Part of a small language model's weights.
Architecture: rotary positions, no biases in attention or MLP, untied embeddings, attention and MLP in parallel.
Training: a variant of Muon for these matrices, 691M tokens.
MLP neurons of a small language model. Each row is named by its layer, matrix (up: input weights; down: output weights) and neuron, and shows model dimensions 64-319. Each number is 128 + 32 x the weight over its row's rms, rounded and kept within 0 to 255. Numbers have three digits each.
After each neuron's rows, "fires after" lists the tokens most often just before its 100 highest values on Wikipedia text that the model never trained on; "fires before" lists the tokens most often just after its 100 highest values on Wikipedia text that the model never trained on. A number after a token or word is its count.

L16.up890:100160167144128063120181090170140119130128122140168121122103091136175145119150106164157104135178104115164085110069133135134098156157121141030113148114135080130084152170146177136109125117093129148087140127127095154140117117072148093139136228135158127122149177128100111109118169145167154109125181161062142105119125120149153168086095100140043203055129098097168125116156127101124108055133144104078152117128168127147138129109181099107101164101122133112125151104107128162173121159160189090125141083093130109086136145130131108181100137051102151102119146072146139121103090143136164085119158079124126074043067172136095111134124142083126075198108176131163162158149188133161103155124128138122116142113159136141095126075172090122104080094124142109085145114161110132144182125112140
L16.down890:139058154124117091181090094182097125121114121122120175132134158115148150177162167188102172134097121122110129141143124131137130128141086139167128073093071162117145122134142138133177164127128092134073138120118182225167130145178186177128105121127130110147172165166084106139079101111118172129125175127144141185117130128132152142172100152137129109138137135136137152124142101135101170223107168126087140106163145164186102149140075119135143029162106091146125130146168073139118137110150115147135177108079140169102123077157130123084151198116098138146148137139116132111133146064157083079136065079092178124126149173073133174081151151195141132107107097135150084069138093101086112162074136125114164118150155098133166138105124146112153149158167089147115059143126106157096072118073113
fires after: "| " 55, ", " 9, "(" 7
fires before: "| " 50, "." 6, "that " 6, ") " 6, ", " 4, "he " 4

L12.up1199:077115169145109144123177098136101092119113123187102132101170067075124114157122176130084156136169106090138095101103124137181145147167166172114075077106125161099120131180120161118089143147116157100096174109144069078089123085106131107126182128100186160084121170096117110144138170103099132146117150162165144159109080161052108123156108115128092090059148069182086112196111117097158084160169140141123126184153129165092162131117074132110157175120195074160056172098172089175180178134190120160087140167117102147117115088208170126157084135079137134132159174147128156110108104103152119136110150140097180068171059094174135135108118110157146137136123105098168164099069161175042139095123148143135132104073117076114144153103160185143138121115097178095065140116185158154111140146142166
L12.down1199:068135143097145042138110087120142112161083085120181100156152172148131103151129138178143169145149064132146135121145117099091112132120166150092107107101108142137111117105102130070158193110083137160138153168165149155164089092125179130064076159114193100166152135161187104139083172153073109118157109176162127063090136206063149113195129144128118087185141121100131168139151105099156157069111161107125101134146174154086150119082095151154103138101084161104111145092157100183175154164141135115059115152105188146120158121090150105141096070114165108150091115159089059100159155096157118155187145150070156160149116141111114119059107119123155152112144128103178121143168186162151174056128172088158104086109099090136113112128111128107159133117138151143099097095207067151081097150132156
fires after: "| " 52, "(" 10, "University " 9
fires before: "| " 45, "C" 6, "the " 4

L12.up422:168160048169113149145148125107154119103175151127201107077098117124094097129178105116130162128136174138117115128118090128104089134196141133090090099074085124108091139128119112109117129148097161116117120141169188172186163134118162170040090143102140143142150167095144158150132120076112160082092214113167107104118135118159136171072087210188163103092089163105205086158167171134100115115114172084122127158073098137143187120130072106147105098135113137082130148124085156135146191109144079104098128147142129092164078142126147101127144130138129183087124123090090160160079079125092092128085107165077107080109114095152125064143130182157122109113126149116119162111150118093159105112106186177170110148091158136142115095164181164160134101149123109108132186183128146148161191105127128
L12.down422:157140154100139172081117068121125113090174133146115126155157109079122109089123153135072135137096192125103092155116137120124148092192160134149172121114123102133107181116165143114110101058119120130078141146072096114140129124099193129186135154178071134122120064079209145156151134102106208119127124050188152147116117092113155126138106093077121150097102087149132167173091127137136121063136152176155081170145114130080147112157188109130159124097126137141140154096129131116110125125153174168135157192140186149096133159103121144182169135080082061156140140143127113142175115140109086093100133212091094147126114153109115144125081138088093120201089124163106106157169114142146066156178061145113094049150142169113130147117125091142123066124173136126140146157113110129121148160088147
fires after: "\n" 51, "one " 8, "some " 5
fires before: "\n" 52, "the " 10, ", " 5

L7.up850:135148119126094140136178146169133120146140088126133112160111114108082087043148113134071077146099106042129189156135076132179129090134071153095118109118093169128119094175128140163051144109102150104200123132075135162077150147177177120139132152175114123164137115130086124128146072122101135114092127142156181174154144171157136124113116133172141102096162090128195110155091149154122136154118056069156127146170162141144117160122119097097110128104127145149105129122121048134136129134123189154184124115099161083090094155105140088116115116097092086126146156093126151083126195122137135156138185128121159073162125144163124108100091170067126141066089122071152173084107214092144161166128104146190130136158130112108090168060156143158159113139099203200173175177122156144057147090116109
L7.down850:139126138152129121125136152132117108169118159133159137132143127162126141162108163121149117119191082205133131142179157083126152158135172133177119129075163103092086120111174088118125123174119155092131176144150152114152116106151105127135112114089214111104091063126134132101123143203092096135168072135133096116110147147069151108106166165127111126145092142131080160087075159126089069131075141204098145111141093089097081120107128160099168131143156117065137139099165168134183162128110079109119162147098146156196166147189177140140126125194113147166072121163205082171106043140159068105113131143146170085111148196097167172150148136145159099186171107097146147123163103114138113096101144118134107094121118171165164083171102095085158152105077119120123094110141108084086135128161097
fires after: "\n" 39, "meth" 7, "that " 6, "p" 4, "qu" 4, "gr" 4
fires before: "\n" 38, "ine " 9, "be " 4

L7.up235:102137121113166114142184097149143117099154167135140112231068105148140098108176179126138166114099096155089082126129105131140132082141098095147164147141123227075074126127146163136122100119083184135106169143136134129095092131195225112074119119136114085081152171124107121121171216119153132150152132143114107121158188093159125104096125176086152102143106102104079121118144113166111078144159193145155191155103133101158137160130157153107128124114134101105118127168116171179106092162139152133071104171073111132130139134151140152159136065152159073172094137145126184105127107132146146140098125133156128120105082114158122131143186188156139134069130092106161137117138126191127104157191098103136189117086129172116117183137153117122084099176199089117013109138083145132136144153113110
L7.down235:178134112100182086136206121136153099131134148153115123179080106194105149084139186072149162120145125148096071061152079127137092121162122058161166184142134156092061127087117163134141092131104153102095149157174128106078091140182167107108093121166077094083171139116116147144174218090173162126152094130109106160098174092157160134109096184060129073152085117122098093122115149166092116120155199159144149154163163100133137146130175136089130139067130075125131173176118159170114127144149136162082161116084131101113128147175147140157146074134101089166126137155135192102111135144152186143144115175097091153093091100157145130090135165139137074104116067132169138094145104190176133168164092105122172082095115138071114128135133085113142104159183096103057165117114127113167171145133075
fires after: "\n" 56, "E" 5, "W" 4, "C" 4
fires before: "\n" 56, "/ " 8

L12.up1209:126125116153133143101103136108132176095131153170118133165059187135147172094148112103114121112140150155128159140049107110119139138159143095107156133147151107091178085147176124111143125121091212128139135140149131076113125134125118116134144111118178154154120090063191144095095112106069115115080111163170129103115128225093175148107177060142086122157108093082040084165141113138144113126146115176154083150146126117176068139064100188106122062132098103191140096118077117192120113107144153091091148093146106106156074120152138158117112116055134142095106115153141135139196139084154070103117169156114177115126159098125182127118106103066186135137107198145160082166086131054110155117176093111108118094174145117133154119190120167107136146187129136076109157098044121084125130126158140
L12.down1209:111154113077114114090149150075091114166145078140163144101109128107110232147135199145131087179044161158110099103121159156035177104104127129118118127110095064090126160155167125137081156136135133146150098146071140143209129115132177085139164166133133066160157155123176173119134114202137108157085130125184110170161128104150064138151154113129169100139168154099103158142141117117197136130152146104124114186164169152142148160125130100046118183078122095077087141118145154176119099086153071185101121119134132102141151137081142136171170175133162115094137056163154099123143143114158125136126147143116103183160109091133114125132118102138154086087126145083135143188122109134139146126134120119145123115115122141141123109095143129153135157124132140185128090088053124079080157117078155
fires after: "| " 44, "–" 21, "the " 4, "(" 4, "; " 4
fires before: "| " 44, "|" 18, "." 7, "of " 5, "; " 5

L10.up1162:128150120143137106123136089165129163087110129143120152119106156139108095127171155104136098103167099047203117164160078101149076137084166089133150115117101130119163137160173127134124115140122149191112103162110069153056121098145114122143125148178156143064135166054149135091153172132117117151084158169166089099142160116166110103147100083136153159147187110158116150103148138131181090129098190149106145093086114108134100099111177115064132147056142097159159156151130078089140176110127097088094175123077094106129164090119105168154087081094122135125182152129111101124146135138137059133131082141144126068179165097142152127149139142095175134139114139131043130105147146178157127087116163126218136119063125117056105125097096139144151119123121134112141147200160082195099131144088145
L10.down1162:112155125132096143080144138077082163109159163129121122160170135103102083073093141126054179141110194125094176115152144163106105186100076143167105115108173119100175112149089097105123108110138119112073129130105147141159160165132163242133148052055079117081133093131196140064114149109096094123124116181133133144153090131156121093162128132136149163108147114163143097119115109083121148081134133213178104163124121125151126127056167140100133075142180154082097137132175160131070137089134119131151146113205098168100118165153131124132091162140200136111116200180141101169116160135133146105127143102107152113116173107122105077181125175147082102109140140135175117172133128135144106112126058156086102063201158147087086159178120133070095112190149110084105162114100182143142081068095189
fires after: "| " 28, "." 18, "(" 16
fires before: "." 28, ") " 28

L16.up593:160152100154153174151152143102035149122123126087085205108163149091080126136119097144107082131143162106065095142069178113142187149197185084159092136137124093100098146146131175157139165139128084114130103136156113126166066101145100118095114089177197117195158157108176157072098138146111070158106126165127129165096080090061135155147129144157097138109168156093119140078139153128151155069121121093123161137101108143072134093072109089127127097111162116180125118153105138109107109113153128114125093130119133189175179111119155164107107106081136121134142129105131215105077138139137138120122106098128169138099090116118066146087075163115121131093121109119111129134131186182108089159137106147157137087155129065138147149118170084090137150170111126112108111145117134228092182130164095
L16.down593:135114167077106153151119095167126135167136086106112128103198127148125086172081118148174140118104176114099128091169111089075153097153134147124166109139172137121160145085074098107129123147119102154131129136116129047135067136151116143155155126127172069101092154086166142177195091116122168091136119089141137077139119160129113119134126101147108156089126157137167107125163122120090138118108092159128121081056129108094132088078094135146145120168079146159116148112153097127146072142143172172071123119140165112179174138103130133150146165119097137093140137109093147170134167069069214145169123114125119185148119113156150164197007097098157109151153123069158135111112141073169137140089105154156110078176060077131169071087146057067131116137167079129160129076093164127158105165181153
fires after: "." 32, "," 19, "4" 4
fires before: "% " 30, "5 " 6, "0 " 5, "8 " 5, "9 " 5, "6 " 4

L12.up905:140173078182221085161088089158116088144123105168105112123106146126152111128169127108177079149167078161150177191131090207075167111156082131121104102120135085104150162088175154194121119120094107150121108088143126138137105193145143160167134065164160166113130150149163117125104116083115119139120096146120111153109181097149118089072193087155119110118166090184143147144133049142116101115106073160125101113139133166149129143130138122167081169156119118106160161114102041134087142165141127178136093158136108085095113124171156064155168115150137106093096174139137137135147082103165141075138119168172139091135148133156082155174174119144096033088130117173137203105096164172123159146114087112087158124111105119099145120088126138149170101141096145127109159160083046163105114138153110
L12.down905:088072157058113128112090173078141131082171118070114078141127133119121175129108076099116116088088184110132124168164135077114106122117144126172171181104126163083092153158105176141106149145121084139145163085092094162132122076212113171135134097186164111137119111134127199115138175184095065150118180179106145115109120128181131162150046147144117086132136107140107181103092078146196144103135176165086080149066104146145092123156031081146127174097067141113157097182136096152090129067167102114094064107125169097114156160126157112171147122162155087094053134111025128162143171108153126157145075103106138164156115118120104122151136105092164146131146126145151138151111129124135102112133114123123101177184128123089144157147067144144094154169161106164176133106157194140096117171142129
fires after: "| " 73, "% " 12
fires before: "| " 48, "|" 12, "\n" 12

L7.up883:140110198127045079197107101192164127098140133125116140128052128154081138108109165154106173120076175157118126151187139103089146126105149109103098110090125087167139135093133187123096097138144082128126146147125158085140084137144146163132128101052158099141103138136162148141114097080178139121099105174082076190095121136096145144122158127131043156141093136101131153089166139189122154144138101162125129125209135094168063158145161174148149165116122127113146144116166148141052099125127106094121171154111127121157151106131204155173121095139119114146130092130075123102049130127096163120134062116160092188173107098075161077169158146166109132198128126164067156115098096129152135130138177160110154168136109105151192116147138134134079118136095140095117126103140092155091133160101134
L7.down883:147112140115084138118122145171087121116097151196134136160072171140082145140103161170152129114106220147137117165162138081091148141116131107160064155104103145177139102117124130108148124142095103126148157128094142122115072126076110140115090115071109125150189159102165143155151114135199154173085160075133103126114097131108075095089154143098122137145148124174155142122126109180150131176152126161093102159192133179145113159101153117123167206137132136125203128117133150132000116158210124115164130152111129119146128128129131100143110148102156071128088110122102096095143093088062150131075093160161133173144100112141187128153131141211123172146163131131079155116071087097138138115224179131153113150120137128176149123180165090139087114118090110171166107138116130119084140127080104
fires after: "201" 21, "200" 8, "199" 7, "202" 6, "Bronze " 5, "Gold " 5
fires before: "| " 33, ", " 20, "– " 11, "in " 7, "|" 4

L16.up337:140074129177156131122140144131129079121087135209106184130086118163156142094153080090067099041084124159114121078101121194149150085077119123120105124110158148099089186131109162112083135126134074061186143144201147052145140141092131189119125197126140118128143045130168128141150135151130173215100132129166144128101096150167130111192159171159125085097122095123079134131148137118141189124177162118138151100129152112094119125149171147197131142108086112143124119094125118081122116141139113153145141083114121092079122172140104189080086107120111112145142161121101108105114108116133165154102119033134182122138164080185120137105140155132122112193137117115105153133091097100145135146122123134110151157127184097144154170155114116116205118101121165144130144085129161083117113163086113
L16.down337:115131117169155167145133141167170103113150116129143116097137107121153074127107172142162192122110227140140133153112218114113231119114132120110163104151077148131165073113166111162179106126130105101141059142096102071121135111141103163090111104083124205106149097145159118152115147134199129132146090122078121104112081122124104158124134116116118137142127115121065129167108111120159133083173112177136136101140093181114133135124128118084119171138145129057120134139148127064117091110138138134127085132175127136062107151128162052126090137102145111096143119136091114105167122128103117112096093158176139224148088168123112129161247073126141165120120115161066058128165118088089121088114093055149137150107137137099177114105148113127119140114099145130085143116156110132129136162111129
fires after: "|" 53, "." 8, "'" 5
fires before: "| " 51

L12.up653:170119130180150120088137176153133158193062137124078148143108117172091133128143075100152090115134094144152103120079101165166124150159186124079165183120193079133161144111123163120136166165073130050121121154068160198152111141161131124177114118137090175157146073147147142095139087117197164114199101119068062040090087108143103154123117148117116094087140103157083095147104166169131156106136161151095147184102082102108187120164123127143171085119102144129147156140119149135126139170131120144178092128125131134092090159120201061086191070123136136106110129120115113171135073112116100107135143138138120097147140164109065186061139135124126120097119158056119091059146126094107104126150204155131163114099098128091109123144149133113112136082124124110125107144114096191096106124090117
L12.down653:156131103118116099089093135150089105137153161186115135116131131124121140162103136140162155149130123087112117097097120095103055136182106127174095136162137102180087133128084153091168127149185135179156214143117097108115118154093152130148149145121106120084129149077060109107097148108095055094160144181154116158154119108113104088123132123120109176132125244155190069091147086146181081189145146124109141107156161113119099148140133139090100144139196145124087123159118153121084127139107165094156157121143133091108110050131099154142098144147148140126133096100132146106119040091151109159117173092169145156113100124144251103082122131119155115131068136163122112172173122140088111169121089164166125145081101131118167156078198112151140137173080177054078149144189152115150068078149109
fires after: "\n" 56, "to " 5
fires before: "\n" 55

L14.up431:156105129120245154132071174146175127115079115129117115168103119119109101086157166146129114121110114115141146166159125115131101114118091196075163095088183124131071111110143121108133178142121128131231140159103111168120120178165121173149085072126157143169113120157160143167135121161095066143098164147118105128147161125150182137132099135137196142116112080121114192073111132122075099107077097159181087143104139089123124164092114095103134106169149126171105107101105128132137128146078131186125164138207123108121119111115134126075141123102140179106144095104116120199178126109141150155095099144133176080202090190056123153131111107104144113097086096137144101110167129059145203146099099156074125050139137107087134128178098131128171098164137148102167190174084164112106112148112135
L14.down431:153087132106143111127132091096144183097111091130145114157110102061110186250123147142098104124008129108129138125143124071068153132143141120159078102170164118130066070114031162183164104114150134194070108152182147115099121108079127131098097166132149172146096116144087144118137126128126082155145146125107105126107119158186120111126099219115132107147129120104159108099183138134174142171129152115149157163109118135177112123143070153206136154148168177118143153164158143118111073086124112100070107139097164148143094131205120118127145130134137098099201119155116143168121109124135104154140072119187095111113152132136133142176118174136187131094129156138067118122114125086121118144132114151154141090158076136149132135170124085134061095103116124134052182116168143172114125123140125
fires after: "| " 37, " " 23
fires before: "\n" 33, "|" 18, "| " 9, "–" 6, "\n\n" 4

L8.up1077:165170102122077098117134151175156085148098145131182171130040199152156165126136124110129168123192124096111143079167108190190142122117107167136141099141180110126096102112051150114111105173145169100059105098091184124108104147141193100111160133143116187146144121089149187104171160102103079100165131136124141176119137110098165126137133119133120068103147168110154140160107108122129133100093143153146134045143138114135120108055124170066084120143167160170096112066094126128111115134134136117129164163140077141086117153117114166132082157158093129128098125143108082185117106107172089112147135119137130086152134088103124139143132090144110127143134199095114111107106039116134143160119106154081093144093135227117093166137105162079132163132162110161043120095156130105136147120045060
L8.down1077:191150094146128093105093148092166064119144127137094111177058162125134136129156104161154165144191127105117139143139090144154141120144145186116131089075098147136106120158102061183152081141148189132140128098123124149130149175119164104131110132126122156156106114144132145158151196098107100114115088164073173144143146102165188097140145166153094098068092098107132059157097151108090141185089109098090134107134108102147154060073069144105151128115169140089137218075145158083151172134118076120139153126148091161095117208119167078112062157167078103097122136135085160169127188097097127122136123107120139072208067070129105069168140112085142186178156143143121119093189132160171109143133138175111144141072166157107093145148062186165130169178170127129135100128151098145179099122110075
fires after: "\n" 36, "– " 5, "==" 5, "ec" 4
fires before: "\n" 38, "==" 6, "ched " 5, ", " 4, "-" 4, "ka " 4

L10.up44:109084124140145177126127137106139147159119138123139094114098073122073103080180110139062071132126131181131132085182103104154089089162111127111129126144076187149176173131172089083122159135116072148123132173098111129119069126147183090175120143150092114117118150186131143097144136157139047115118161098169157137104149129128114088104139101124161120155143128154105087136101093107099115086156134101209059153101112215103100117130081075106102102159103143088174148066130090156127113111105103166102095155136106132138155116138148120138129104128130109166161123127112106137171123093164192095125059163118131109153142156128090106098065102111167108096161124156149181104097100116179122106159176111136166175151126092106117152131115147127063124144172194123160126153143165117122092110096088
L10.down44:133138136091113166113107156041099131096159150162141123139141156120113095083155140172117124094111168146174160135139189117138156056126150127114140139112109119082152122089178131117107139108149098164108135112174111088117102055108176112125138120083079109160132153078171148149102138133146093112124119141164145106131156196141128100161081138127097143132119147082111090094169111113112155155177123138166117145073141185187126182094074111127126097131158118099164123111117160157118146083070103180160135105104103129125128102130095120149182114141059122110145188082137140206154085092084118168134066157106080111109133146110078123109149123157176126133131114101179159113176154109124140189138114168100119135112183126075166095093135202069129066170111090139119074119146087116196112114129156
fires after: "one " 31, "Some " 6, "some " 6, "all " 4, "most " 4
fires before: "the " 51, "his " 5, "these " 4, "which " 4

L8.up498:156143118174176168177140143155116111123133183153125164113093170118143046086132104082156112123105133145121129155104163171158133155167108147125144073145135125125106105100162076143109114114179128165127075131158161104112112091083091191117183180120151155145125132168118168151115108108150130154112177045064126133156118124137109101096154099153109129122159154120136093193160102184158151126153093052184079135144126162127134117106097195127148146128098096124177118130170113127212110152111133140106097092098127181142124135102123111130121136055179126099100065115090221136172084109111156083111140087124122114171125093125134153184174060066041122107101127166094154128182073130130142183131179145090080110160161136102148142178205128136115145086126114092144141097188159140138107104141050
L8.down498:147091098138149095076134153093110127173071158079081123053137132132090188161130149132129130154113087159123075114134118121136108161129140108142089156130153117059165070136095094185177160144094103127130151101078147097162125164117139128159150113124182087060167180139148119145090143125109130087128134188118104146090126099114149202109162125133095136158073118082176118071104187073123134138151143096126076154139141097148128092145110089111082172157127151077154139078142129144153107156099203088129142144157165132111125157152210128123085168132207143197103099124110105170101102168066143142101067158167117152127072124146176138140115192129195104093143116168204134175090169092060101096121092131137126144122104142191104099164162143181170106145119154124115117138121172161165148096121147
fires after: "0" 29, "\n" 27, "based " 4
fires before: "\n" 29, ", " 17, ". " 5, "the " 5, "==" 4, "===" 4

L8.up735:167091136171124115099131119113125160163092139083149123115089107144094165150183153083082081153155228172130105098070126159121160119105129153156103069135179089127200098120125142161142102108094106144099120059130081072194106129165112149146150132148184152076164086113099128185110192106171102097115150128125139153074098087160212115069132112105108164075150090122112141133144183087102094096139144109152052134129160159178160125131155123192158092145110142104152073131156139099070148120175091074089146136073126127162089141174139025162117174150149176054154166138143126119148186156136157118158150155129111071167150106154082102062111118157166110108134120099144138109205099161145127135106109135121117097128106151147117104143134107121165138147197149085125115186170117162088105105135125
L8.down735:138102128115121136159103101103066099148107117112109080131123112159140162162145050137166126094113133155187144158099134154156161161132147102114168112110109143048110202146107169110116077108077135098165132108160135130111149060112098125142067180167085160147177098128150157118096113131171175187155190109104091143109082172160143108083096125120116100113208127092102156116121119136086111097144136158096091081074114145101198130176089131147121134129072144187165120105166130098135157174128070153115118099125097112133144121083139151160109115113136164113106225095117108111158071163107160188119214093124057122138102093124060141086140208082111095136230112143142119154139108065104086107142132125112141117112112119159094164110077113184127144153104104134180137109241185137141151146180140
fires after: "Votes " 26, "Candidate " 17, "co" 11, "Party " 9, "% " 8, "\n" 7
fires before: "% " 26, "Votes " 21, " " 19, "±% " 8

L16.up563:159106128136115116050146134136145132093106145130133134162112080124089164160139155113165131179211115106084181108134134189175110088137138156099154142138095140070200150134122099144160129129156087089165108138128117135149120162171126143082162159158115144145126162141153174111141151114165108149107114122119164109103115155178143111049152101100084108146115107074124101140097142133129105129209075139145109112176126142197077115099098129093094148145077066154029105157077129149161138150115152112174101147129121202123109121208047160148121079104127155128154092106076091098176093135119113040092075121127104145115122192097087119113145167146137107107136124145127140104103161171106089116122144076130049162123105188076176092123079128115103101077125129119129131039139136180161104097133173
L16.down563:134132128139101131136114149141117063151078083104197105156139126161136140107140084134093113105119143125117057118141139088048157075177133104089101115118129144113144124098117090098092153161106155082089119141159141159170115163126140081143113136081130139115179138179150133154093104165115193152122139142133104117130119125104130056170143121150122096136137162115109100133136117120111148140166129149040171098134142104212088105156098156117151132166176106156166138090120150097123189125138151143152093146093077136151129148146135037133176078139133186159090119102184137117153154114101120133159148083120130061128084086142132113113255139147107137086123169136127139166092136088151085145117170130094187128139128152106129072103236140147131129220121115192105144164140112106109124129149146
fires after: "| " 30, "a " 7, ")" 7, "and " 5, ":" 5, "well " 4
fires before: "| " 26, "- " 25, "of " 12, "|" 6

L8.up932:103187141166151115191135118123118109127091138123102129119141167115112184155144109148119028169092105052106135088191138132109170115114115181120115166094093170155186204141229111165101145141146127168127134101112160141154157119197138161079105133106094147145108115098131168112137018157086158141149100135141154156122168083113122116099102171097167141132160161106161091172111127110089105061060197160107096096094153166091183108111061124133102129149101127152148055119085105093208142126148148148120092081086102126144101111162147156172166128103117130146142159183083088098147161099119145190120127135103176122110169097114152140109120180112129076104103083075136121158126119128145138135117098145148135143156104137140102090109096172138102135125126127123184149197109115164148096122150131
L8.down932:162127095171188136149077109185168174115091091118136111133124116076177145100139156105130137114119121101152180142085179086099114167123121162138165101174141122107090064137178112165156138127117060070094166153164091141080077157130095109061122137072112127095113135135121138165128142117147128082161158126114123163075187158125115073144111164122177194105143160155153116126103097069119093060109105105166091137124143152103115112107172130162204121110120143109157122162158083141153166179162149077101148118131130190145157143048135120095149118120196084129122132184144119138064176091129148138118127073198117115122148132154126123113144211197129146168150126086132085126157108160146187130140075152130145173131133140190104146052148091111058192093113098093142140165123166071090073131152123
fires after: "." 64, "," 32
fires before: "% " 30, ") " 22, "; " 4

L14.up667:099185119135117165139156143083074123117179110100169120141103085118082146179151114163145092133136077167134154095132145134126107140095198151056172118093112133125102124130103088128144127117121116107128124196109128091089112089157210135121127106099135144166076135102126144196146133164115119143099131121143102142144097105100132085122070167098088109138098215148093125137153132125143068140093083165145070056107118121063149144083133113144141142146067087178081151120099149148158103126134112179116117195165099129137140154061157154155128141126120118107128141165127141091166157116123132176146133111093102203113085122072129161178111166124122096213126126097119157147133084148174160184199179153170180150114152142119102165096142159168118174120148108126116083090125060184136098152147149
L14.down667:059184124089166142162196102105184112179153088126011106116103182162106130157146079141159140082148146092154123121132143130072162144153108063127152121173147153141141058145158115091089115095084058126159070155167107149123109103174131157122139123193129113112172153154126137126114152112119163085125123108147127126101143172170128122151103122133106130080153097135173064149171138110152135107107127118170157137163146093165148054171131160093171143123128161129223171085153163091125163132096102135137145076111086152142113103140135049159169087120081113106159108138112167095098153119133119123101135131100106140197093159121137061112139112114093188094177095140125156068115169093148192129123111080154112184117102097119096098163122079103112149119051101101180122155132112069119183124101156
fires after: "|" 79
fires before: "| " 75

L8.up701:127066151117085160097211179147118123133157106118117151118121110074124044197172184090099092098190145127175164075138169157122109154165132127140133092115164146094176109126155093192118120129120156144123148123112072100165099080145158100087104159131135137139194049119183104125164139120107100114165149153123160122103122070155113118130078104063096109151155104132123091116152125134115152138106095117149077166218109133092179129165141084136195103134156159148111037143116111121131155150152147108107080147153156114117125087172143100120116143203113098137118133135124132113200193079152134113080096082159131085130147153133107134121133050109106109152100079095151106146135112140166110137136108135155128155193093111095152197111124151178087139134132115103130120148198136088139148140187117
L8.down701:067077117100099200132136094064090102115159116110097177092118162140190133093122172103167144100146114090165127151171202095142127120111125134142151093109133213162191126125140160120133167040128159168181108108113154135169093180150133109137085109127099093069165135186147131155133117085093167091164188099147115127148149124107106087113162117102116117151138118110139157126094140165085104094124122116153118122099171200085159093127162140160127147103134083134148117132104130154135156108129112155101161052125157117151112154085122092087140100118137120103129111107134149154134118130142091180172151114178186108050104109110151100124062122143121100172128105094167120105138141168070128053168140110069126112084128131172090105133099127200060144164078143126144130101158176160158152033095120
fires after: "Votes " 24, "\n\n" 20, "% " 8, "Party " 7, "Candidate " 7, "Player " 5
fires before: "% " 24, " " 10, "±% " 8, "Votes " 6, "Club " 4

L12.up952:093167142135116105131094196160125120138066152157056143117192121100118143107149109095128144127159093169181093032109142146116171169145151100135112083181141084104133092165130128122189203137105109150132134182176135169137160159111123094173119147193168122157162130100189046162141152093085120115084144130122153102054142153154139180099143133169088130086165174129082119130153152119169143176101107145103109139130156181114114167116121165077111135071164112178099097110152124101064111117121171125136117151091126144146141155112209148130119124114130101122066106162104116165129164141154108123191054124123194111113107133097135095098173174198115101108086143125211153104127153146171134169112115088089106080099180151103124161115118034125136106124094119180100073180142168165097129155189093
L12.down952:088111103103113116119141108161127122172139105097116145137052113155111103061113122079139150119168148107129131110120115150154144119145157162143133113157070240104150085144154138129155127117135141132141152116139141096180135161189109180136227081052097150120151123122112187131129094039105170069113123119097110181174078144129147142112113072162108115104126098142121098123106087175160122154083167164136151101097154169107135048169164126157157118099172147157075116097130135129073145153146111090088103120158141124144150132118102179134107170118132156105100163133126168164129108136074160163126082119117123141149143126137142119129116110089112177072189183088148120149167114255109147102149185208119147091160137092117111079110169111080121161068176098114146060117130096103121120175143091
fires after: "|" 17, ")" 9, "career" 9, "History" 6, "life" 6, "signed " 4
fires before: "\n" 44, "\n\n" 21, "| " 18, "- " 9, "the " 4

L14.up942:117135078127152148084157101110138116190201174149122099112192121159145109103152106121117137145162123106136122180102067184132093101155152167113112133071118090089176177155146079128170113206084162155079117039115152120119142113096103156110106153114132122088136130060096120131161140160191153149107149134177130073097158094130068123081077144119085196113102111182165158103156066162191112109158117104102166145095085072119165151087144106063137083110135116127081144082104101185125170129147085154148095177122122141137109205133127122133037131110158151084084151173129184153168086144118153142105157140068089125170115125119168077166077056086149150155132127139126164122090113124160154149100169158164168129110140105135129138122119092127195180057125162117172154080110115133145160134106157
L14.down942:150152122119118073152079132117123182133117053126158110148124176114103153152063142082074146083075161103109155124116114105119150144070143093133140142141154146100097150131082149146108181109133111086123173125113138186116111109203119125108116049146132085161124081175074178185135111113108141120147143150109162119103182170148175163134165085123090118138156093074090119138140061126098136128156094153136102120072130115136127100144137155165086138067163146159112153142106162092158087160104194142083155105085164152132126111072111106184155159145146135169163120102142153171087109131167095058162096139141146119101136102119170124082149197094148147135151159160134067168156119118132162158109099179069145119138114132138169129111098099161113106177110124094098082111181187211099168153110036
fires after: "| " 64, "+" 5, "s " 4
fires before: "| " 40, "." 12, "|" 11